config.toml
num_hidden_layers = 8
hidden_size = 160
num_key_value_heads = 1
vocab_size = 8192
hidden_act = "geglu"
norm_eps = 1e-06
positions = "rope"
parallel_block = false
init_std_qkv = 0.0539
init_std_o = 0.0
init_std_down = 0.0
learning_rate = 0.00134
beta2 = 0.99
max_seq_len = 1024
MLP neurons of a small language model. Each row is named by its layer, matrix (gate and up: input weights) and neuron, and shows model dimensions 32-127. Each number is 500 + 25 x the weight over its row's rms, rounded and kept within 0 to 999. Numbers have three digits each. A neuron's up and down rows have the sign that makes its largest values positive.
After each neuron's rows, "fires on" lists the tokens most often at its 100 highest values on Wikipedia text that the model never trained on.

L2.gate118:486500524503473526495473535482527537440494514506500490470468465474485502527514500519483478514496521526523502470551479487499514488433494561512537482461471476456481488524489486503455460470525464448436507469508466523504483513541540452482545515490498478512527480525467482509484469489504515541
L2.up118:482471522493502493501524504495534494495504470493496525483493550498480494537488511524451499504493534512519485457487483492485470497509461524457516479495486458501500458484518449541492497495470516489510514486508461517528544552450488495471498517485507463550477534502533538498495439486506509533
fires on: "ma", "ard", "ax", "ide", "ox", "ek"

L2.gate663:541496536471460516491516484454509520458471506530534498542505502564543485475535489531524514508512490549447444521506517488560535478521513516512532517496510502503519512479503505498494516569497505510482466483501528517482475476515489529511508499528518498503446500516484467485472491497497556497
L2.up663:517462513465485492508473464491541506488480489474513491520461493533501462457483483524506528514494551504496461513507526492519530486509514491471536480525524524504523508508499541496456541498446568534472442459502500491490527514489472514489512502475499508446450520538469477449538496491543510521
fires on: "ev", "ov", "r", "ș", "8"

L2.gate172:530496494466504502503503494479530517478504500473498520500525507551507520549489486494526495529515509487544490525473502479529503511434490470501513511494491533480533519502508462469500510472497537532503486527500510499526514481501517493459486498459501518484497503519543487447504528519519490467
L2.up172:516498467497493471494509483508527475518526463506525510495478506530527492466475498491463478453510460483468503506533534517476477496487494485488517481489503495483457475484471506493527483508518479484472490512566468548496497504486506510493482498535495509511516484493488518516461492488459474558
fires on: "t"

L2.gate524:466517513470475547532503525495525543476486513509533464469533491509538469494478488512535505516544455508520485482548510464507491482519510535516480455525464463518554503534510512509499500492528495489487478505511456507498499481520505472470454516482503529508516492540521518519444486478492476496
L2.up524:464493506464498476480502506503542497506529463539520472455524536487501526490468536500521504499554482497521509498501509511529487428530481496489488506497478533487476488514468508490529481543503466507520506439499489441488509462475485541501524534568447520477527504538482504494518492499531490494
fires on: "a"

L2.gate831:512473466490503529518469497498499478512510501487488511490505530580475475498504501517503505526512516493508530457527540478522536453484511498508531532483517483522509546495500490497514519494467569496487482481499519531507491475504474540497518488519511516508497505478478501506491480466472510530
L2.up831:509474461514491515543552528518489523490525508513495483534509464543472513509499532464485513452505465477483484480472456486468510490501539527557500557439500518532489482492490510495515492485497486476507533484562530478550553494516477496480514517550515517499498468498503516521502462478505485501
fires on: "o", "il", "ome", "dy", "id", "ney"

L2.gate249:521499505468484505474487540486474466459520477492517508475525522545454501501543516524521549491521520479482504479500502519534506490498491510508505471500507480538524476507499488483517451491472468504471520533502488492542497449531440500473460520478484521544474547545495539521486510541507502510
L2.up249:501495514497523495504463494492530487492503524521526516435541550523483515496487488460523448525518504531503509487480486539497509547492472504432455525498483493476502467505538502511463472527504488480523483462505519510526522530527514512464452494511503509473459491504521469529497512436502497522
fires on: "di", "ni", "na", "land"

L2.gate195:526562539459585527532510473496512494525541529517504516518506503503456512503469483536535477505493468509544500501503530499493531499506508491485493515492486489494535460527513476487494517489534509440491482513480529507493461525519523539499474499518468538514523514496500492497492563562544513510
L2.up195:435503531517471505461538492476499498484501493463497535487504491460508505514556533517487456498519514504522528505456499491501501526486523503505464500500503530526474505486491496466504493474520478517491513450482481453495514514501510513519512513482533518513530513481495514467544455519573507516
fires on: "er", "ed", "-"

L2.gate42:482551512457495474486543490473526497516487506495500534507498526466531520514500504529478508537470508521496515472495497472507529483502515543502486566466454491463449464514473526457479498520528489493494461511510520482500520484491485479502458458498520489502501477480482461468472518514494549526
L2.up42:462457509467487519535473476528521489486477510463518511490500519478503491497485496486491478491509530516534526479457454506497534501511469472482533519506475470507476488498486483541516489521523496510488544500514495534507475498482530537459480546503522493526470496512457484496503482495552521549
fires on: " Ro", " none", "da", " Ma", "ja", "OS"

L2.gate487:496477510504510503473530520490486515506530502500553546474498497528511525436493518482506530460540542559519519504457515499520503504511486469507506478486471437523506520523510490468510525500486524509475517549463453538502485491492507506485473489512490533522445524516486497457532482516513502530
L2.up487:535489493479481457521511513500508505477499471476513487480524481566538508517501536476516471498480417548505456480513519505497488513483505521513546464476515494509501488498483489498529525480489477544466489530504489507488527464456473500529448521523511490529459527485456476479469539528495480528
fires on: "ki", "ka", "sk", "ku"

L2.gate284:516463502491501503484486490494475522518528536505524468526515501527495535532476456496537552465500492491506502478480517493504492522446525501490474523471465520492505484520491527516505490523475476537516490429537502501514501459501570486490452519483542504505470534521539485489517521516525468495
L2.up284:470501526469466463545485528516478497495515479535512475501548522500507441554500462538488491534460487520544496475495533503536499524480488440489503479479530489513471488536481502492488480510514457506451511427494465477494499493464511515496510531489531512498496526525502519524508510483475475502
fires on: "ton", "ter", "son", "ha", "ster"

L2.gate128:520453529410521475483522526457496482486508506511493477529480481517482505476478474525517484488479514484480472494519502493533515494480546505500463492474473504501550499541504481472442471489443500517500485482513494483531497537526488513450498499508499485479501511516477490489512471484494498527
L2.up128:535478583485532491491504518488478457497557491536454465504528510535499509455475466514539514484486486498517510512480512475548498494527497532478522487523473497498552509516468505465502505455490481517517493497503472499520529499553494523487524517505475545511480511510515504495480489462549472504
fires on: "la", "lo", "lin", "lu", "le"

L2.gate226:517516500502536573461539518521493496499525546492423468495541506490483487494482488496547482491497474475556491527478488520511512486482450537550507474543526488511484543492497464502535480483476501510486513486478486502521521497477483464529461517501492511528503496502504504525514476516491528532
L2.up226:502468528564520504495465561440457505473496525506532470483462506508470476527509507550529490528546516480547484540501478503515502476502476488495489486524496499496508508534489487496453492504481539452511482456514480514500508490446501507498520461559491505494549494486460537501500509496536533480
fires on: "in", "le", "an", "ins"

L2.gate75:470508552505504503589515482490481480482491506485501495494481505505493547505484512499562497539492529466554501544491505469550507511499516472495470478481500464488534488516519500474497478504575526463508467494463502518485473508532531498492534449484490509545529501489511498521482497500492490537
L2.up75:482466541498471504544537478543483459511484511413504505452512459516482547469444484456542511492467486477526487496522511490491472525489513450513496497485493461505489501508506470472525490497543544497485482538472486518462517469505510476509475474480532506520517488505511507516520494491544469527
fires on: "com", ".", "uc", "ed", "th"

L2.gate90:495531506489503470518537511532513517472540532464472514467503553506547475513495507496521502495517494484483529456512549480513484484495535500467468503502528507437521563524494531466490514431494505488497504524532521504489478539526536508471517488474521473507487486462497482536513469509483508509
L2.up90:525490501506495486495516562470505514526507579518488485508484471504490518536476522493503497511528463515510507494476505503522475530478493546495516537534539517477496526488454443437541534504502489522511494489490479514548522492534516488512471466515468506535506501479528440487535499484488517490
fires on: "'", " Le"

L2.gate685:512510520501496495527483501503551514497493530521527500490490488505512468512520517493510516520502479470481468536505479508498483524516500488510471531526483515552514536531486522528491475451509512495515506526483513480513549515518438513568487487511519537511504510487515535489466516545523521513
L2.up685:458506499474493501499478453529503476496476453522519478491530511489470513464509524511492461540436514436477489522495482477499483480531466498487474472506492493527515496472466544548509524481463520511492503495478510503494495495528495515524496500475520501493486509508565527471489480541518499544
fires on: ":", "r", " Time", "n", "ah", "d"

L2.gate134:525483484483525507482516511517514511516497473513452505493515499514519563491463489501531504481506489542496512491507494490533541472492512475494497525478562484515503443494457554490513486465492449484490467463490499501497485530498484524479517505496437542507470509489513474504522534496544509494
L2.up134:507449531499481509509526471501487456466502534514436491496471473481529511533458518503548525473497517488552500530510490486512475498519496560493456581476449499469479519538504499489511485501487476497519489430523471505493533506485505453499475486515534521471505472554516506495485480484493503499
fires on: "lo", "on", "le", " II"

L2.gate607:488546474519503520509498490484470498547479507514483511481516509512492486475520529531475414523515511517489500494489554461490512497474495486480461469471512504504536525538478522496441484487534477479524469490511505458441500489521474505499502458490512513484481500505512482458480525500531528502
L2.up607:508537474461474566492518444501510492549500507519465518521495541527492534530516540542465462447470503503514514498501512530497500485484473501525484493511499459491544499555518474511481470473497441476492502496474534493483480474494500494509546472535489537491503512496504530493505530507486537494
fires on: "d", " built", " created", " founded", "ated", "ed"

L2.gate510:510463531491503565431542510492527512493516525474494517489522563478503497503511492483511485515510499505530490482520555492508475537461467505474486502465471517512505443486476517489457498496503527513520467516515537496491451514452472510507479476544461522507477515473505502524510512539501492535
L2.up510:526462502502467517457530472495545476460486508532485503526524546460539534506515476506483510514495490515539459501498477490464457500532476527491512507517518507486467459505532509499472461500500524527537500483463514533503460491496489513470470476526503507480472544492515497558512486495516491524
fires on: "===", " ===", "===="

L2.gate535:459507513511485531488461518522564513459488501456497489492521496507479495493526523519503472450510517517515499520506497514478526484499536520515521487498472496513517492528507470502548509492521472499491472446521498484527484524490514493489532461502527516525545495502488515510505473478516495511
L2.up535:487495504499486504502486501470475464496474545487463548491484528506513501437483462524443485511534494547523526508473520485503476540525465523519539516500487502488522511481521478499519488519529467479479513468516481491492503504456506454494490481452493463540542468471492508497466472492495472478
fires on: "ke", " of", " by", "ya", "In", " when"

L2.gate534:482512467476517491493506498501566542497493517496465553517508513531507492500540466509500456516541504514504527506501491484480510504470507547524503531502489467478484482484495488478472497491547511488508527483543494492483520541457469475482482449506515477522541488512504476484473472508515551490
L2.up534:456493454521487448476510493448471523465491464478445513507534512502561449509555479491483484500504527519537503497440464461464467509534518516462521502514507523517500522489496493477471536515527497525484489497508507499471503493481531508475480481475532466508512504475490503474482526528503536482
fires on: " C", " Q", " c"

L2.gate696:522564522481514459510529470523507513525489528491513537492497480522538520489533487501502503467519489508461500466534526473510514540477494511492472484470491505488559497508487481498508493516520543486529487516518547507461525505530482507559475466483489510541474494535489473519481547513521480515
L2.up696:505503487539496547454491473532441494493449481487498446446502514509477466518502476502500526537536503514518516537496530535473531507465500522486530498481521547513514515505495519509479518522521529480486483492515488481524489511530476534503460534508466482491513524504481463570492513493494507558
fires on: " Lo", "leg", " Ho", " just", " due", "c"

L2.gate623:534474540497499504531484517510526453485533547516470496485483583495507484533498521486531526472531521492534467471483534492519558521494487516505506499491486484503495459502495469479479497492515526472500477498481472551481483500529490534516507541530499507484494493457454513516502481502573541524
L2.up623:514511522498517508449514492511514520485441541537519491494492501492499510503485492498487470449502532527498508493493543490467506518531447516471465478557462534483460440499491477512523524507528503502480509498525497505491456521505484487460573480460494511482479520447470507474515506486524476486
fires on: "M", "F", "G", " Clark", " Command", "er"

L2.gate779:495495514477536477528530492535488508518507493495501467494463474528513495463474486478520520526486457532440543471523487465513513477475485489491487488471514535481515483510486512521476500503502479515490518548537484485491505497510518479460489499500509467481496482472501494446470525503489499482
L2.up779:495477506486496484558532479542507479464499500494481423473502554476497501510528514449498539510490467479476482466518496478481497469480488515506518501519503500481489529506504494516462513488518548497529496495462466511497523506527496475493497496488476533480501507501494508518486510522461504501
fires on: "o", "F", "ar", "I", "Po", "B"

L2.gate296:466483475533473524485512483473502488514493502521490536493537501553464495510512524502502435491536490467511486508506469494499479495507510517482477472501551472514497542474503438467505509505508509480512477500528476490539538494516466516489518477521545514523485490499482474482524501493536500520
L2.up296:493522487533499477537494461512528458526446508448486512497527483528547490534522449549484496509496476498481510514476506520476519475465514507468482507478490492533489532490442530440504495497525547469491500494510509510505503521497529470526522458487502481516499554494484445470475501529491459503
fires on: " c", " Sc", "c", " arch", " red", " Pi"

L2.gate630:487520484473528497505473554431512495486554517486497498507478567480504524508494439530508520505490505541503530472487535509504507518503488495497540499506512507536508486529489509462489468496502519519490481457471504522540500482500478468509522467532457543484481547475542504531486515486510503474
L2.up630:482550493505502504535550506512474530511495531503502510501498518501520487538539489527519485524484502484493533492503512503486531485500493543486469479431480500524457457537496501492461500476542505488456503505470516514516501444526514517487479472492524458483469482538462510502494497478480471477
fires on: "id", "za", "ud", "i", "um", "a"

L2.gate649:511496540461521506513508539486545484472528530504495479489557491479469530509484456532543483516546493515516483499494487519480494507529521555493505483531474469485551491540530488492472471510499495491485518499476474506526490531570530507486503504508506500488517482520490495498506488526529506530
L2.up649:482533513481507471480494498503514523478504458488475465461531479471471523499499515485523504517521497495499503496528476510496475514522482467501487465500542439552495505510529502514545502454523496493485517509481490533493473463511473517483456508487481541503486530534494491510473499519520460547
fires on: "ic", "ek", "is", "us", "as", " Championships"

L2.gate447:491503547535517475530504506519485495485511489504488489476474458554512528474510482524490530490469514495514537499521465464556542510556511488544513511459504502480494442486500463555518477507524548473451460527507522510478446487490513479490502523519499548490490530507481501505492500488521504517
L2.up447:502514528479528510548512512493528491522429523507474459441471520481512512475551493501476455527506480494513470500512506503508451522506527484467513536487472509566560508521547503493464461455516507437531516536510466462531532492466508520475519514523484504514513486478494475525512500472539493499
fires on: "ian", "c", "dy", "ting", "ating", "ine"

L2.gate754:503466487488485473468511532498449440466519480519525462523472499508503503483509512515509491526501494544470514505502519481486547503494526494540522490501506506520472519477477535495423487542511515468509470482526470506518531572472477514528520502488494505552526529450468503500520516538482530499
L2.up754:515498496490485484467501503470524482527513500474526481529522560496497484478511555513450508483504522557485504465542460491472493518474521500513504516524501525476462487489504514467485516532484530505538475494481497506505506512507478480496460470476526471483520465506492473461482494481478471492
fires on: " L", "z", " V", " J", " K", " Y"

L2.gate436:520519537487511522490516486515483460499532479511540520518547504488473534459490486495519514533500477483464488501513514504530527462513441466504482506504498469521574496508519470456489462475492453523463510547504529475497484480545490496469478496527503497547509518493494502516531488512528475540
L2.up436:477538481481473478479470526500480475490494497505520453494502503506544539468534480474525466522494508482580489477499504505503499495497495521497504509483504553473519531514504501529433486469462470493485489474488517474505518504511499423476469501493502510478461550454480508495500508477484479500
fires on: "na", "di", "ni", "ica"

L2.gate622:489482474501483499501558506488533516504497562497509463510524513479542506515519521537496520535478517475526557481468514449504486505513531501503502529498488507506492475483471483519491465462525482535447486475505477529526531513482501478512510501466519482552485500435458514502486521500515486494
L2.up622:497450528469502453516499504503465535534548477513487494498499522507520480483483513487496499486487465490503526502457502454501474508558488509484552454490519508490499520502524491475474507481497536487495539468496456515513495517514471485530467505514493472522480462484514483556496452459527489521
fires on: "1", " Sa", "am", "z", "hal"

L2.gate252:485493502468503538499558516535524502495504521504498443483513481547518500506513475487520514490493460462496509521522555471537508526499502533505444509477498486533561504503503462509522503437496499508504500499531496486525498501483528499471532499536477516538506485499508521550514486511528491507
L2.up252:551492511501490542513513468537510477474447507534513481522463479542535511510450497507513459498482453473495473489493488448480488556484525509496511524507517489531490494506513486464491445471511487489469483459524508479504516505515446512481471494497565488463487496467464520473507514492505473506
fires on: "er", "ul", "ome", "o"

L2.gate58:477521499508521522477526504504518496511501497507479497504542486492487498495506493483520524495488527536547523497485484489514501446497472493459516500521454509489515472513437436493476492462502483501518485492484519507481571486453531481475516467488472498548564514509489497470529502487506530460
L2.up58:498515501509515488484502431465515468514488470523495487499467506486512460531517557468498515502503489535481499524487445533439481496517513522518499513498522511528480492494513482476502480510538502457505527463512473498490515453518481491496491476482507487496502505481491501459485547533473528553
fires on: " K", " W", " C", " J"

L2.gate420:498520521486531514509517530504550470473526530517501551547529487511491479494479524520511469487526499523482501498536516478490562439533453455491468483486512501528522504512534528525533503495523510493482466533533551521470480488479452498536522504519508520480491521519523514493487516516473476565
L2.up420:494495467425486522495484480548504558531475553510523497503483521504513480505453537537469474505494520494488514497474518506464476490503510481490479498495462505520528480528510483477531491480548471472484470508534482479513523506471460533515519516491489471513483445509472476513487515454507513499
fires on: ":", "e", " Ol", "d"

L2.gate421:494490516511512497513487517515498539460488529530471540508532534486539493496498490500497509545499521506561504516469466471555542460472495511502460463454468472494497488480459504538489481497520471487501515495469500524479469550479512519461504434485479497504455507489518474497501477550541530508
L2.up421:550493487457504479477505510513475534504530525496494488499519541516497495502505491494489478507498529502525510517467493498510535484498486516494465469447439451494472486520502493565495483469516483456480498487460499486495470552475523495471515496485489439479488464517522518479503507477471519487
fires on: "y", " is", "-", "sum"

L2.gate45:495475544560502518523472558514479499471503516516516474483507501485520499475507513490537506529515567464449469501498484466526472472502493502498475512492485431541539500515518492512527482481532481473521497513496456513524506524477476491475506502500514563542505543545507537539479482514466518505
L2.up45:517517443505479513485510458424486491535538471515507522494497494489496468469455490524540477520490479488499531566500522468538524485467485499514500496531527511464515548541506466502504484517464506488543491524479503550519498549466454505454511473519510470519520481534526528503488512435524496524
fires on: "an", "ran", "win", "]}", "in"

L2.gate309:491517530526482471509533516516476571516525502490493512509480435494519430470484503485498503491479482485493466487495483485461528507532527538490534497528508488451482513481526522542498533471484505484493519499528544501449513531514507520512465481541488549516498470494526505478460534511513483475
L2.up309:510529546455493517527527463508526550463498517497529489522463468471500497553499483464491501529472499512504450442508482503478460542516515498463507501510507499490491496501548500496504515489512486477487496525535547521485470489552475511502500486512491515482504488485496471552435537487433490499
fires on: "2", " his", " a", " the", " next", " That"

L2.gate818:483499482496523540523529506538510481503496511474531489512539524480503537525516493500544490494529492452480521493491537487507493502524510520527469501515499519540507435594519506473453506535520460486475477499498505504497490510558470496482556511500511503467516497486497462494523502516503527515
L2.up818:481513456452496480478542511527530504537510498522484483546504486458510525514550491518570491517492512475507514495536525488485494493527529527506515490508479528521466491521513499502440505543482515522528533472472504523472521501538529474529523494483511467501485504470460471447504493516503547507
fires on: "er"

L2.gate723:510489536536489556467522522516502462466507511504508490505492511496489514484483488491496436475485552481505507491486510478450481488532526520512468519537459490513481528526455514496508527522475533457451506436480539528481480493477471465506550480449492515473511481494477537490532488478503538513
L2.up723:496502477528503566481508494534490519499508501507484542488501527526478536453535487496508488431461499499504514490464454513498457500494510483506502484514477544528474494453514482479514460458508501475487460499527511498533452515449486511512542520500513477546508447510485488510475482488483559495
fires on: " by", " Brown", " download"

L2.gate570:462475522503509483541539523499465524484544497505517461520459504542457509495496516522537567497518511511501491493550514484533534481487506490509464516477485545513511486461487472511531474488517494451479513467528472495498487498496456536473503547506502540472499495509538526525495507484502491491
L2.up570:469509481555499495515514469505536516470508506471475456526495476482530512464509510449500499479507494471507459485520482472497563482495471484519532505481496482460537514478492476487506533469476525471465498547504511476491491483484494478461468459487501520503514539503475483492529493497534457493
fires on: "'", "the", "on", "ly", " on", "c"

L2.gate403:553519513525494506565508494489500559505516481501531503475502537519476466462505500481529541505498501495532508488518514476525566498493498502531504492458511519496495491438548456511507501514482471489502483462512555498467502572502504510494494529459489489506506458500499510491541486511486512475
L2.up403:504519485520533487490535514513485473561504489491508474467512526497504504515494512509504498515506502471485497489474484538483494523507538516539523520460503500496490514478497491528476533463523516496502474530501443503537522508536489477488459464497486489470480500458437507515497486579482467511
fires on: "to", " on"

L2.gate543:531524555532502513525494486486505523531495529512460499479519465524495552509494474497509537517527502513533465490474517501521521502530529528548510501452500471533521497492505485497506526477512546504500498513471507509497493532484462526526491523473472556500516515541473403487527502469507483544
L2.up543:507535566484509523492506505485463514514512514532484461498527493480488490491495476468530509498551512507470507517515510528489498511481470535508552497513533502544489510488506506547494549503489531518460467489477509500488530511498499511478523531473488502481488507472513470500502490450467487506
fires on: "P", "as", "c"

L2.gate121:518521483502508513486512509456509470476524476521470496465517523517488527493523531495500499538549485512491521524496532495529465533531492487504450535550494524548517525509504478475508472494547501498495484495494504524496479520505513496477517501517478531497517487523520509525471468508525512524
L2.up121:478529498467481456479474519490516479481489443485500500473516541495475523480516540517506458520544488481504507454480509479517471496506521482462475471512530524535505482476514503498524437492489518470467502508454474484479497496494493489457493508479480500481505532514516515506514510481461487540
fires on: "al", "a"

L2.gate441:504501525492499524475509503500513539517494521481468475502490499542459521470477563489496438458481499500498509470472508459528512500502495471478470552467515526481476490507450467465523511501514536529553483453497524507510501471486527474440476478500478462500467491468522491546546506517513517529
L2.up441:468542494507514531477522473519468532532499528480494515485488481471502486529478529518449480499502500531470506473488504510458523498512512481485447527471518531501461522480490498470533519493511485495552527500543528473466500475493513490541461476479495544519484477459540484525500513526491471505
fires on: " Le", " Ca", " Mo", " Ed", " E", " Al"

L2.gate362:522501465469516520460473490479490508503491502517475509464509486524509522501478492465530467522477503481521469512516476473475548510463516504506510516512528558498453493496503473475517508477489488565462484547523519466466518502536515517476519463472505478489516497510505519496492485512500471540
L2.up362:501481509499528500528511504525445503499484553476498514509497468513488494493507521453487496483514488536483461481534495476521497488519505505470490525510525528497457506474498466489530522503493506489493497542530507507500501498470439486500465562514473534486529505516519549517467531553471475491
fires on: "l", " =", "t", "our", "ner", " his"

L2.gate236:523486488490495497506515560499534477485511496517506498488555516490502463502522516476513492489564522472493487515521539495529498470484468535528496478540499493517578518503508487538528478520476470503510486515482480479541552497481522519474479564496503506508455542521508479479506479498492475542
L2.up236:507503479504515535493509528496517508517481509562531487483504513500542461499493473528564495545492477517495488534520554474486454492515476499507506489530536493501517535512516495480496496555496504460508425508514518480502555471506490469494520532513480500535477483542509462481492500475504489512
fires on: "an", "a", "ak"

L2.gate492:557505504492527499528536538512489478493509518508471518480476490517495490461521525554516491471481466531538465511503475477528502459529482483516509494485508512523499518494545499504445481479514508484498485533486546460489526542524482459504500450475503487482515518482502467489519509513565519496
L2.up492:481489491489488553506534487542488520521511442456485507497473492518508502496477528506508479486449449451529542473510503507463512490454498507513470471487461510506578452501493466523476488485512499503483503526497555512530474475526514471460489532498492476530493518515480505505497512487462484449
fires on: "-", "in"

L2.gate429:492481488509508496522469483511482524491520513464496497496506487507472498533497542476558533515503497478504472475504499480484512491521498519504494436499468493493484513470499547502483478471518478500511497511492490514475494491488478500482504521452493513516460531497495504478532471551499503497
L2.up429:525479488503470465503515487496498492469489520524501476499476486473466486502490558543505546502507507495474486513488499488468528471532509497510498478482478487528514546488511502502492463461531473518518493514487512549487498517490438461507518465470544485516522510524463534490499517500494456488
fires on: "s", " Pop", " TV", " Census"

L2.gate37:523524510504509497459470497534529518483487471481517490473472502534533509500484452539514507524488480519510522455488473487539546478485515512518522508456550477453501516481531500494516514507489503525465507495527499498484505518455486513520471465540545537500466472506507542469502524496509496534
L2.up37:507525533473498489484493510532507453471482531527513500464512492489494501515502458537489494526501501488537542467480492489519493511472555551428518506450497497493512534499514548491505537507538453523503522510492499532474469472485482493506531472485529474523481492508541519487478536447484483478
fires on: " War", " war", "gar", "cle", " b"

L2.gate234:513505470474571522463484552499502506481520488532524468488449514524497487530535497477506523497483485509489494471507465488567528496473489454510493499506511541509479524510488477520516528491502482524497511504584517456493519536482486575471491489526496537490487509542476501491494479530482489517
L2.up234:522480499486475543484472523507500542484532511458484480527455504514500484491486468460464481476445510484485494453498497503524459511483522497445488463491495521480448513482475528498491528511528504497477509466459515532481465510489479462549465486537462514533487513527462479512489510490505495524
fires on: "ation", "2", "ability", " loss", "3"

L2.gate790:512508502499495496547489490446544514451516498483490445471556482505513512527494492474530522469504515436511471538475505505481464504502489518514494522460469466525520511535493529537525477467485529498471498489504510517492475497490506514490490493472433564505491513536533480511524514486455472497
L2.up790:506480482475510507551515485519493508520501478522526534509497519515504458534523496514500482454483503502507488469471478525505498509565495529490518477484491486503469484520550513486488469516468532501496468484525478488478437562455524532481466494504479467449509539567494475503506459487492487508
fires on: "ter"

L2.gate825:509520473505503525497485502478466500488534497506551449493494486521504508494521531506478489533529488529498487520580538469490495512464460466474474515467496507463564521495502505461485484481471503456466509545491534498498488499489474530484538538488451538503492488511443530482500527490496498481
L2.up825:496496516496475499486513525478502565522497499509503523489500472505466502517507501521519456501513524595498439505495483488497519456498493504463510507526510527496508500495470472505498510495518488468520489501553513479497506524508523461504554478543522484487488523500477474440502512495518516518
fires on: "s", "d", "n"

L2.gate465:499540500472559500497529517509519516514538481504469506516514512533525508472496455520509550522482495510471522453480503478544481427451506460528535533524509494524477538461522490487513492536526493513501500487515526467498487522483495515503489465448439494533528478512506496497471481538555545517
L2.up465:503525509506489451479535504492507463462483495482526493511482517497495515504552487456485509485494492506514483532524525541496507563516487504495489467500556535470499489502436500502494468513517485470520504514523480513476466508505518474558495466493488504507451536540554514536537475504464495513
fires on: "t", "s", "f", " p", "w"

L2.gate194:503501578503518505477505479504509499508482445500514488491491495566504502463517502500522538563495496502513550542487485500509517472516438516524497501464550488516502497484504497518532521487484499493496492444482495529500503505502441500545505522503446538507533504516512523506501487526538493520
L2.up194:514514454507552491499504485493521490490493493536552491517523541516501500507449529460492448509547468517526460487487482522511470504474482514505490459505522487436452530509513458544511504516525495519515490505473495512495516471510526478515540473452464495484512451525476500421508495511452509500
fires on: " time", "-"

L2.gate278:511514508505524540512532541493525520527516534552479485487509535499507483518509463504515483467497452511526503505501532479485472506492495501544498507490517527517550472491491497513504489504529564537519474522511510414530478505505488517500469460514515525494430540503511510493479494512461489526
L2.up278:522472482504460493458506467494515543488484481507486468506498487509495480487486508476504462493506494482502510529519444486494496489517492522530507492489493502544536528456516534513506511493488511528514497497540522500453479472514484529475482475470530525464497508517449537446500542473485509533
fires on: " dis", " ===", " ex", " Dis", " Ex", " Comp"

L2.gate748:491531533503549553476545500522542475537513531493515530472509495510512474519487480516484519473544472515500521496526477464510495491470469474487446448509529469492472533495482501504515525450460504548519511477456517494476513504474505542537526492502490495459475544481502489507522497480501489483
L2.up748:517518501487510509490478447492489458511497530534524525506443501456468486522486507485510517479494487498531523511475493496489505507519523494487497514499509547509486529484460481525499551514517523502494497481505573520482504509455565540500533443489474451498546499490504477542512521477554479457
fires on: " Le", "Re", " Re", " R", "Le", " Mag"

L2.gate95:496483502460528514503480530517500487474529488503507427527486534496479506517523483489531500513496446505457488524504553481503510511492505467466460459488495514511523530505559503514508487506513440504469503485509523510514493476522481501504506525527491528541488464506483514549482516545489456483
L2.up95:524485518465463492510493543500532467494476504520477514470523526561499487500467457528505501501489471530489538458507506499515477537485509495471476515510476504530477525497507523444439489494524462475488510511490485474496504531464481502505486454500533515480482497514530509490467464502467528510
fires on: "e", "al", "it"

L2.gate395:502470482489547533511547503465540562536468489477529526488507539490479510490492504507493500534509497558483516508500527509506489464477485449497504501524495496478481485555466527449490500507473460506498473488525488502506488509490511487504467480547511518521494501517496500480485501516501551488
L2.up395:465485468507503523491485520474488505509488505489551489544504497521473521513543570515470495517516553474476495475535491467480519461514503533536491465500549502480502488491526493485474484510467470488536530508492479497512541435508456471450520512473486456478470541509463500533546498542530503492
fires on: "sta", "za", "ja", "je", "h", "j"